Weights of a small transformer language model.
Training: a variant of Adam for these matrices, 800M tokens, 6100 steps.
MLP neurons of a small language model. Each row is named by its layer, matrix (up: input weights) and neuron, and shows model dimensions 170-340. Each number is 500 + 50 x the weight over its row's rms, rounded and kept within 0 to 999. Numbers have three digits each.
A block is one neuron, or neurons of one layer that tend to fire together. After each block is what it responds to, as a language model described it from the Wikipedia text at the highest values.

L8.up244:421423461483452508487501465566498582469443415432409493511535481410430554529445466479508489470412561516577510490549541572528509441501514525534446491593445475476553463536460580385429500432470549512477509499493514494531591499433501554448475474611556517539460444483505485477493427511515433533503468473538464479464495593513503432573496447449533550605561475537472487489486461502588480508433527475517520498447492581482462483560440540500454578553498517568474496436405522461568517522577505475486495438520542444507529467505
Description: Verb before preposition

L2.up1467:482603523523425552437465560531457569561504467549477545614483457510546555619414450483558589557398361443452512546447532562495474428486549531487442481566525454439434511546503476421490538485443549484546528498480471501449538480378454604581565447518526483486487490548413454539493546466395559435484402580485494440439538522562475521546525573546455487496517462476548432537526506464520474490554482506542493481522428560549513461480528565421471545514511529545576574468475473510468564513534557476505441471584483540597514543496
L2.up1496:446519374530454467365517473533504516463556467490497460601498511497472444486531452529519507533557468490531587512499433382504491475577498529449538517493525445461545435464600531426570459472521478532501556507483470544446529518554546497524603503476519545452456463584513574512422537519470582491548429524465486480471558556557523518586500556476556469513589445448470510561510366582491514463462524441535433530352458556541468408560514456509469586466515339603590458561488471552446522450548510460511436404474505591467486473474
L2.up1673:383437494527483522472493475590479546510469457474536435506395504538392482520490422557586558371453458521619493514604516495482474502488530538495522532525586524479407513493499547509510297359459460477487552551496553527527482493444487512510494441500464440496473479469433551485469618543451502483508492539456474524364600482551469450533529568557480509532560530452424540428537606534439581474429582466557590476579498637492373547445513456528516574559481522545474513515537478493446532520480469493503461554409518462490497466527
L2.up1833:544463483557488552485519487561437548503409436574578526501570531484483474444524454456471412537590560419405488390465530474454501487522515513517473511515523537404415547530438585478521413502600462430532596478611545534442474448442517592433454515506474449520431614462501476550502540552490499409495506536476552541491489576545539407495534530552448486522479555428533475516409565488530476455519491509441485488550575551580511513555478413471545443454510522556593432487522499529486545475500512507420571485501510460590483453424
Description: Mid-number digits and word starts

L4.up69:471519552479501546493529493530424456537537505484454514496521470466457345520522479395564501459470513424478485584463438462502424506560524577531489511550531524499531484561467537512513549433544542611410576457444576540451541483439520534590469526446514428482470545555566468553504448485515467390607542476386557568508413511563533480495537473519523499524466521494516535423566468471478481507475453446431491548373455524493461518572503487496539428478620452506634535441495486543455505562506499442449557564437383496533482519466
L4.up243:520465423599437527485545448491446523500530475411547484427504504497512452449437495492540407560446527534555475594508467493575443557519466497472466533503504536511497428519483503524458516547526500514544578485554512487516521560486495426531538428479466425458490528578524467466451572466512538455437523551525575586538543528503465427380549520519510520492425487566528529463584559465639563518488440503424524536427455483478441567461466515610475539551506494600535575438426457468550535520522501471565565390463483560507494618487
L4.up248:497481421560456566458597422466503444511429485485527497522535513455469558448566438476517467527427507424482539487530489517527449408484425521523545551393460488556428550516532535503510487637588535443478462484444458544419466478513472496445453476522519406465541478411483467527541491514505549475434527471564497500459509503483549549448460556472485565600516522564538548515532428416511431489516494555511489458497388499511521477386488579552515511441580448453501569464423573513517498523525452444452513508491487430556465541465
L4.up281:555444452517533550500530518503451503580539393521507476547498535534462536475525446496542505499575618478582459438530509438530525467611417544518491559430525441583568499408555516559515532488533601536416526466498471456528455514513642532564444422557510468495531543460586534530439590565491474449480471499439534565538492500477497482450587569532483548507466469510519546567506461516620434423471494442459474470541427419492503508496494424494551566500601549504527478532485455440522558509454547441500606488471518483508439565487
L4.up305:402499510506397456486539494543450543542501536590529493384467483492527537646487602523569483465482430544526527518478516475454550435549518480477523496502458491442475539486506487546465522538614466474468580441482457552440579493441395503601535508539554534573498514487555584510646478480398610475640497542527571487567448543526501518497513445485471541576382407536460555433405493394461483413474465505417586477433500517508625457504464594444546424533494526464466521454477524573571492486445450566481587488590413474501460478519
L4.up331:567420501554575524463502547528553531502464448541440499535509494444536465559491504563511528557544497501471437549510505453415391521565440530481445618539543551428480595424505572465518507495580522457517496475487481478516536513497510488556489506423545455502554554567530546451516605487435472503497423540494469545511449524481461611496452537531470497488490519489510574441538363440561581407527438503546582426377508518577508435447544472521485476472542446495500630468564496465553529514543511525514508540576513543520522459512
L4.up421:496492574540500567517508444552472474435538506485395519538460490493541551512537484507542623425472522539478521519528453511568507404623650503574474586478479428552547511497468537482519483456443550499536618492536472442462489624419549554552436506532501465513472490607561526497516440441386448454580547536490539552475450511523433434496492460545476557568320519521492549501473544454501543548499516391540423498459494422542550503569489505548444438532458488402542575446484418519501527512463556488524564563500518455555513584490
L4.up533:496424544569439542513480473497471470414462513506503525462543517493539410530498493431473478418530525357556460568503504551557489430507516457402485484508501481493523456481513548525425523561555463582421516488507519503407519511554570551538544557476529571416542488599506507473473565543458513538457481507518501585453526472524515497523492525487496521572450425532610613479484528464525466468446389443459421555502387524588483479571577511560464485515548447549526598326496545480469531575429418506516576513558408566516404539427
L4.up622:521472491516535502486543468548538585454396457512529566487580558485567522431589414494484557446612518506484472517479465612454486561565524609508488544521525514453536510571460589525535476558446535526450407511528541437519484533571487515605568498486525512528425538525506507591475550537483528555518460556541457598517544524508474453594503460629513578440483473471448583568496441481462464512526541484504515505488451514483508525478449411485566465513486595534537535524430489575502505512513450437490425549429469500482512448482
L4.up884:463466490456527465494461503458390631455524472554519562459503534581504444455516511590524416550551567443476484488482510456523446444535491566446421583552528497461577533442552562467429542498542567558541531485508510490438509557530507619525473520530607463499486550502509551546533512483470549477543538599490609618509489543511512491459538501448469584464478468494460604455443575432560525499476438439501456437557511489519490534525562536470538509513471505448568610500482501506469515508447504501496588511532517521445486528502
L4.up1024:467445550487448576485504502540467550533449366542514474431505496509487519470525503573551601515525432488553544599510411537523444521561543551427487549555471496442510588561477502548451498436542540503541471536527449502499553465452531548518474588484535363531541557567474436590465412462418584544537457589483556501417542546594449466484466501520492486562450432399500505516428527443462462502461457470587441535485434478527511552499495512560469440449471462457524525416488565441560540527488506421490542544579596498581501543479
L4.up1045:518356403528554533449484524525471516497528473569457564526508545457510415405485502497403510488423505486501460502394500446392503499516482566565470467539581539611550574590554480604444495483623624525525555501536540446477517520524482581487378429520581516546564581531549533443492481512457499473564444535494569626605420556514407392428512574510548569609460529554445495552468534433523413569538533523437474608513489448530465533548559423490563454503474501530484506406491490549440495581469517563427535487508517485512513532458
L4.up1052:372511417575497532455396520475505580503415446519443519513496631555433541438531464543560472478429525466436566557480499436618513488508506481400541492518501562541474480512512505513479514534400583468521478506566485415569453485550503532523426574644555463530582477515453551432582440480477416493437503576556590541512489534481488455538417487509488642490477552538491547478458345514503452523438543437543438553513479491584489454498495578546480522480604532480559493510545455497459549568420490507526465429559589436539635550487
L4.up1466:495447433483576481514527502471388387434384468483475492444573511575507512472557517532522486452517463416493514477485500485508428470494399485508630486594546486513428537444530487509478479567482505528487515610542530586556496507470519534498495487523579545498496465501565521443482472518493540528545525498473499563499433540513446441454488479593549540477517463552484522583411547432549470435495538487404512554510488542576558473379506487568513456481522495540523536525510433516460573417412464588535457514530508495572430545473
L4.up1577:419445409458453495474499517486435476427522488571528617473514545535482498537421577538517452496568492446471442552456494535452453497494519488511550546490464515494529490402497484508443510583555563568510585531392455571403524535528537546503470469533572493480512495534500440485517445549522503453636516543453507515575421488452464422460576593502456564518458420550478497554536509476568429532451471510417488530489459489406522519576497520467505493512487527465501559433465517546520586521473472588521409590558499485447436551481
L4.up1686:450478472540435525484515524558521451553495554460434383514489449586535443500384480556436509471504515498559542437492532553449512476520466458539512622532527513449590628517507501500493527488554482537500556509430547445371570563500535566463449624532612426506476492584541534538575514567411539581567456546530524509503510557591498495434491486523501607518459472552534525512527514487528486534491518533456546458463472535507464536517641507566496549516542527464572535488506470472574449440470524509482487518503551576592530435466
Description: Mid-word fragment after onset

L4.up34:470473524552511627579501489484528486530517463456501545478565557549459467470550395438462467435475521450537506465425490482486563535566523536495528511469477556440613543462564495499579514522499427542487524501514493555398445544498560505504581433489483464491492465526540430531490539527489446548541469435502573522506614547506429468547587613498564424449444461535484488477574479502535449464436392534449509590486509446490434469488530482437563404556609505534544498474536544555567595502433530533530469447475424539457426477518
L4.up285:500492449546454657485464496499534484542491531517592520517541520529451565449453413573512522505557572471549508471463558489480473538579555488539448567594504449411485558472529575526536481533495525491464521576633513466459553542557500533404509534533493495518472482546549431540459583547554491513490358589624620541398468598486526574506573456563478601500445492439489498544533518502476427462458545418441553439433476527539380532503486514506454461465528529469573480516525550558487488471591589462448481553514520609539485575489
L4.up404:358511504446437565498520525466456527487605431530454488424536448522499489513532520491467478410461504441522542477527570450514474416497422549548620613500536498466445507508483429543419420591519505517504499577517560574355498452479466485483459471523480411576487516488488457595532486608499421519547453505563476571463444446512523433516545521584613475473455552465531409524444507567510476500455561579506421391559446551452460470484576495508435502505455485519539462436514547460509585577441476432474543513537528502411482533508
L4.up497:534532454409502490561544528463437548390515466416593539499402532511469444450533519425442548519427511550512493514460556520484486545485429509499510399570462462558494463433502549420512539596461461525489507550456439526552497508479513465572518572528568460583516456471538482522489428441481477479519517477544411510526533550390479534455556517588501517493393427475500542596395439545493435474500424480473541525496461619506372511419562418589503448502476533461436451489531435535440597478522471543564603521494523510460524478482
L4.up530:395488446558545501503488462586549491494440507480587474552449579483474516527514458422507505487490506496507476447461551551454507604512410509564438453604411505507532418460408548485531480536469484531444513520538366561440531537461499398516504433534513492519446448480519494488553542514368563569513516415464530533518519505601387433554538610531590508471443406441514507499460462503469472549438449466431559528489477609492490541516516462432446467582468482536503521404355455497597564500471514498502519534568511448414499487510
L4.up805:420527483487442504492498494521469459627387504455528520550420530490383492579427517473493514544467437387601509477549599533534484520496394519493481476475499454477519523484508473594488520411505561523526546571516524444512496553422488525535544404465548399507433524477538470547426467516425560495547478586454490546418511576546447461512499496498562527546510456469453542509459483552570485519589548471584479436506505491459427494552499471400487354467467535533513508471407459510637494550439557512595468454572522470458465491466
L4.up823:491532482491519476397482419475509564463519522553494530494409481504438540490510506557489527438471512523522444449515441464552546528576476513402457456520508506613417511440533514518515500404458466540502525516472507494502512615472418551566512568460570460518473555496470496467544489540320589561513473555421454535514435453533388444516553505486496476468533389533458501445497399565569427369506497441541465568544585468419392524555538483479424492525534526525495509449436547554463535539475543527555494499449571463502498541488
L4.up826:472558509462465534454489482571481528598511477482551443529519479549508516486492454451468508421423408411560482448417529448588557603558494522487468537479601517487482367475449555446509542501596415563475543389397503472537526441499407492476505447464545556492547454557504470507485550550439403475452489472522522616585514528445491453552636504483554474456272501516425488515434536493494474433641540537463539426459485491557451520505609594467556518507596489526520535479480640510534527507482576340506532394485551513556515490521
L4.up843:437521397542478624535539515529508464475527474480532512524407575485501505469481483545488617503470499521463551551472567479437538421552493517562467586537597497438516532528551548578498504585483463523446445528404436505572487555507458540519551490479502460477471451505557573572493464497469430447573469504527504465457473508515444469460573451562522523465514523482450547566470576580479452494570507564509467457526429506597452489516536496462510424549511494482584536522549553487691543459482482559497580480532429496496477444494
L4.up1068:488444458504493532499473510524538586582512476491454492511569501619489483606437460421524521435392561466482564529440497485601510484546478576532549552477555583527557586449448511545491494503494468553493541614531462485486466556431453552540501632442470479490491521495531542463453521513468384432450562536500484491488477517552515479488556433474561537575455554395512482518482457471524592478607404557546427467503430487483527444544545493614468488496525480466551547400469505497468481585453604494470515438520561565513483531452
L4.up1076:509507492502445507442592426505490501477503502517618502528512479612441602503504467572530453473472450430616528516504548470559623518563524429604523498503552546610398510508467532492554521530532488511494513549505443539537512444446458545559462490562507473549578513499492512508592518522449484525573524503473560495506502525531499483491489571489619517459590466538521496485443422517517424457472444507412500463420517430473486502505504455602519398476523570467507509470419599494515500480498529473459438462508515371588413519501
L4.up1176:523570517436403575483524554517495547463543482479517494507506500513533489490541428611503437456504448509523558479440520446577486593537433541509490481475470411565376561502540457548450460573580515490484475582402462573545458495404449535634444484520424520475537439482467497546490549529380433464449503598414455463461462500532480563516464350605580567566523455510580563540649478506549544482494534562407449421498468480516484452498583538551502397586391527509495536450525482546492547561514485413531507470483533584518436519531
L4.up1534:451531388435445577533529424544477607448584485444465588514462566555523492604498523484563526512483506538488502595476466528543582594467542539472402540526549569427509533529428476546484563444492528589399540540485540469575441571544539448509507541473542406540461545538578515467507410524444565514444489561436478473469454495449570459513526505529576556515469499431479450442491514498542468497530451528438521542479528486480478539564499547600636506422474485466526541572418465450479529452504474501458566562452485438525538460428
L4.up1550:447541459469501526498519457533472524401475592516514531572526546458490518564490507455505459491498546411573546533494536441512500507509504541585375476534559486498498533521500595480397510476475549498502519532553421434589628539454442499492517494526600554521529505493491575553517581527444540496421496500469548475435455537478419517622556492503526611454451368537470512445492517419589427457463545438458561479483580595474422470480487492443461345489495562454496636426502565481531518518490608505537499519584560561409428412491
L4.up1651:532479475547368565522491549523518552539523474440539524537503563419490523601498522571491450512505477483574571527523495419492432503456434580464522499582500478499443482419481510518423453437463458443521513517528487482436515451518501527467534539536462544498487513562468468548493478513478480453460436538551529534479424630499573507520550470421525469557478504476507485539492451527572429538472496513420477492559502478396425369600506520439534507431484513505486585486468517457551588579437494551469534495502570602493446471512
L4.up1827:477515502509479531559556559445441575390452463458484413490489564556530575509471595563460439455538562532515474614455511431543537530539535535537426566546489389495376531512453602539524512447463533568576502524549485501446520586551518447522530543605515489534479486510552431459479609450481533467450465549594517517546561573490490481516563458518442513533438499480491433555539490548454387576540645474409502465437478652496370535554566568515525491514470558518504600475521482507426558476512462468431483557445468414480563485535
Description: Decimal coordinate digits

L4.up4:419474466518464460499529463423503472495547510531483545514440589404434635500519517495600526485525458576517563483542488394411469513504481541516545605461526471467449546503501556455556519526565405403517523523467486469497508478523472467511466462550516512532602497535525523435484530456496529549435540568516538437458479448528600506414514627566460518541511471433503506576536384477500513509487420575525504440499473435506552477579523588500554539495562621504535575480520547508540567541522470456529553525480559495455530523459
L4.up10:364516505530504498534454517582543499445380449576381468509552516589495427583513458380568480512540510478500549475457504569544475475516504548457527639507434495534443523422537490478477486532456566424475488520520495488489440493501558478503428509482450434498559500575597518532494559535466541557558484535461466515468472476522475457531533428571535519559540510527551478548490501542395483552418493524412480442455409536510505457621406531459499437530516521489501435442545517463438488548447552443508502519425549464470452481424
L4.up103:501420481414494523436517495609397505430377471423554526577477448484486528509462479457508477534445456457485512550585411492549470557504478570495446488642578571531623452470482509396456509484501519470435513580490483575560642571407536534492517549602498512515565450500589568546577459574384428566471494544438466510497513491539438486628506487546553486532517490549550462506540460494477489493397487371461594486488526485518483475418499390521525429500438501499468480466383535458554516562526543463511473458549517585515533508488
L4.up352:473467418430430448487477461524510491541412487515446473467571558499537501589362433504552462582417585478464566548522511421448537443546520562462462498470502472426511495540462458502519535471510544469578512509584398505406566500447484411487491516585502416554575507450439449611451504561441542520492496487445515572532451630585438485472488553558477470521535509459531453507486490473502545449522493589450438474511466556524404474529441503552527520488536455477517497366416463505536541428459519411451561522467522568487471550467
L4.up419:532563502491504456485578487510482446484570493473538445444609460568551483436554584503532498509484442475491589516581443561546477418569447506481467549457509481419478589496501497573553530541591599587519466520439525538505476543505464448537456518499550450494505481543534617477440563505482498565493476562519543484461499434563433529432521459533609473509459446470533409528476487472636458460528485581473448505465457472525465475507480569511540478534498542472556501528555549519487561520416473554609630522464498490562420579516
L4.up745:498522432516488537352543447635505608453467493553527523538489537579307454490455506415580433494466489568502530579568571464454495376524558542490562558533515533474573467435528526465518446556545551467469491482477498473536550501506562526519577504538546377496508476532471483523579473504453521469414519445444562487477481516485480520526531520554425544469506457541520536546583498558485473473447590525466505525477411532458375423462437438590473551443493556558478438478469487522547542510436515495553608445497541492471524472376
L4.up804:454450595530506565495509438522532538519443561496445569530441590465467512470482458518555475499563662544470458535516468515442516515468492498419473539529528391476498471491535612476522496499477512470448580670534599414590556574453421419485470455531504570516604488480546487558478570512477478543468490495513555464520447564557497485418537532575455536553505551521482484510485447516572549541518469442518482455508547465562562449489481485434428474501521524433503569417503497543455502475559578410470496465443590532584514542506
L4.up938:481536461597555496432499497529493474452454488504506471480570616449475556526500483454580456451417570462503490580570521555594559464554481507509482486517534532465492506482506510510376508517467576548427531511502506479456570538430451508474522475502628521468544441493511489518342455568480579637488572520540451476517458575512425486590612495555481457508473461492504496460432517555541518509468496430512450523448456515571524535518509544500453473505607428508514544441484581494581461448547537510539536469507491503569516481491
L4.up987:482461548566529545416495461446558402567505514546609523482433515536498546571522557627489512446398537476566493462403525502455490526466512456508441492497497477502540539445482527488468513523582540565568499475538390504410507592500479426475376553525629437623563424548478547473452446539554601573442594462504489490519456562547451535523477507571469530469483470466515508567454556501469588450486451409507552456516514464547529427575506516455537442529562523522515518530494567542359446529522543415482494469523503491492456538421
L4.up1150:447396419499540450492504486536387564521477545472493514460496479495498549494475467462481564532444416576444539536540445526463507539519488528415467531520478553449399508417447457483563488500521537480492474467505535439496543550438552455517568463521531504456416512508519497522531506523471512577507528474509473488424445546427532512534547553515569439538517471440545570506412567536486544476487521483491427541417530468390487469457518554419510450478483463529462480432498481578469595493590539477530511508508530464561428443467
L4.up1227:502485512576541514550547484545493446486494555542479533509467504533504451414472415430516481514484437453601524435570499546575569516564519449377416553499607494413550471432509522497573499574586528522532500522472469442553584567525476483458441488505542548523540548425590488526502427414365557552395485581433584542478514538518479523407562457545503520471524502502515517501494433469474559451523438550470453445481525484536425450492422504559486595448472569496466511428542465497459555544467503498433483615450457489533455586526
L4.up1297:569434429535509508520470438513552435482448449542518527518424504459529583574444542537625413472517564548480641542555403552499487442446461476499457489551580512491506481517467555466577454480511430542439549549507449560503494586428502453493487427487539479540513485501517598437489512497499545517496543509506513492501498480520434499505530565588462522590442455594494511612499519498657516422421535510470503577542510573455473432538455393560449555442547501571532513463529525520605512540456448468519527452502574542565468532477
L4.up1588:396390524511522446462582472528529517459517473440428578532512540491515563441464524422565464554448549496513602421546454536515512490516504447561475532524559599432579525422563513422536513480524504489477495560518481560468575543412563517484495433521504489456456431494591548508525440628476521549441536556471449480492493500562525475583529523561503666637449462543559511434547541538506497407444552488472561585501477502529474506475463359555433518515475550536505538457464490486570531519468427487509465416513500486533451498470
L4.up1612:460458519533553473538524525493505494517459516450471519606531416450506537510527521538497575442515504537476482555503497471514417462560450485471564527423511521539422523497424600417469473466460446541648492532546435490449521536512501497590503472470481484508614455570407610473555537560470570498386476493548494500462533497535531451518546484532509464527556369497545511524441496479539477447510464490488560498466555491549484424487505490545440410478473540483609548418456488498523496579534440514537430615447509592569474429454
L4.up1752:467443420495486523491596418513479511474551453447513516458516476483554456521473536506462436389426483545536423459500511592421453458468508532492467432527555554493400540386435482525510587463549525515528446481499438577503509479495555493510534381530561585403465593465474498573478546578536441531428522565518507542450455523534532564387647578594474506507514423526566578534537462577533554487494413584489517400478443484460482495482451490580470509467550526434473551453518526540510548467390515438520576451479461416615477555436
L4.up1841:410486401531502486519510432582511465446455460521496585502520529550456543546528543494544505517469541476542567552419459521494519441492425503452472521515515585432423497517509517459495512557487534586513465550486502584583485485455417485461525478515479567511445494527508470543491494469497520463520506575507575524514531545516394479514500531608477496514449396391585569533526545491516540417556440510489495430470554576540525495605547452619533528543586523542613549394539502509457543449531508585547591561458448529450462551472
Description: Finite main verbs

L2.up250:540490535518447543497543567444456470379470459553471466517501444503479497463532533464534487579529514495472571508482421418491463534452533488452516572393502451412494489514527468491457458507521473478512550545550469537592539588481562476507447453524601429427510587584538431552496508452390498494519429489479542572544566557517494569547487636518428574532410567468549560485488522450418419475549543465458522601494532462480477514526529534510550463558423533499498549479475533532537548459425519475489518515590538524564504529558
L2.up935:432588516505483579567463520451452495439490501534442558500527496458493518482545532486612450549514510516538458495477581521385482523480505532466470523516450520518481385484461524472482510547558538562418586410462588497508528590423548579556560477530551506570529547544522608536486445501491495457453501420557545495527441549459552515544554568571428529525503402513480487576392507465515440476491478389418476501543474448398531528575434475538533477529486543524453506361498541488492442614453420570561540580506443580497525589462
L2.up1482:529341543605505568493496505480550512455488442437468493513459536504482453441459448561615525461490555572523419491415609532482463444548458563400577541511470450545506563490508546448470526589441502538513550449471509519478560534507548543483438428442576535512482465487527545542504439447473508541486528470488463553609497506479467452424524500472453615516576498476534479464527515456505486482457531436492491537550458504548461464531558444490514513549561552423559599480520523453526508476508473524529491589522461471510558528451
L2.up1812:387417490512399584492626481548467533416574352539485430504473536502483444431464611489533421544518554467539469476494681513439518459547453524468483476423493407443464493449428592530529494483493537503440490498456460502484568494409401507545508483496507554494469575585568544578468478447433437501596503501506436568594542579522532438471522513510436549547466515563426529458406456498530527531498447466498415499481409516540460427483461435517459504606571600439595567459471508544524480535422480619553514536469511531592495568457
Description: Second piece of capitalized words

L2.up258:397525536532417610487566508612533469492431473520498586515514523470543499460582515451519403576498486490547586489568577523468399494522490476421506447477520535485495547456530522542483455528518527511456473472520493482515538548458443524518357541522504467388571513444591430462473457512496463505504512483436536446541529611460427515619542503606388457480462556484524529494456431511575451522473447500427471551527478590552472438549426536528540504609464439485481481472559521463488524395446506577513542489404417465473456537493
L2.up543:492566543583471443505507487551490580508407495515411550463458481452499374535478443441468493495472490509515550423524407521545413535547541566559532527502519588439561591507445605475446435562519479512466501559457449440543457522472414597479492556511548454602580475448470486553494540534477528531483515545508474559466484521577485464477513469542566570564599484491534599564544491504518408497516501444541344519536461527480563573484554554517544515506455500546456515413516526476475535497521544498468448617446452438491516542493
L2.up1351:452473500559545451478602438538455555549479499505497554525479578479485517563437459532565451541414503477567555451450491504548554512489418512463498512515497581497481554519439456387524505555446611561480515532510423466471575541511386502460442441561497580559552575464502443499499542455436524561468543422514592561500514514545443428529531536520497489537432483487530546574497547488403578402431506496558413504488521521408534452488460479541567476526491455495469518400531531546484532513424453528468490474459470519506459509304
L2.up1355:483529489520510450425483475477537494529438544492515439516569493516443547452410447409466399503406490482547544592433466558555490472601580532501552465569610483402514500518411570526503418538514564515456476557554498474440491525393419510462521482513453551519591631456542466590574538558494471635464430461410506527522429550539346555488505478570462478513438552502535536489551358450461429519575488498500481525507456453487532438541442556522512593509489490532474514512544583530485556552529539474455587461537474486525402524518
Description: Word-final suffixes, section headings

L8.up1886:547510460548447510449487457488467576444592447553589574429503487456477459419502466580592519580470570447403439441534541432590441490537497486532550549542516435493554491475417612549483446538466501500595542532503463555613511526459533556564481493508575493510575569515539495522496419540509457533524500443446501515592424515554516503519443511534524533527518577503477558446443526532541553404557459469508453488483483477570513530523530481435540490525560558548504561498518548518577535450510527494557515563486481517436454544487
Description: Word-initial fragment tokens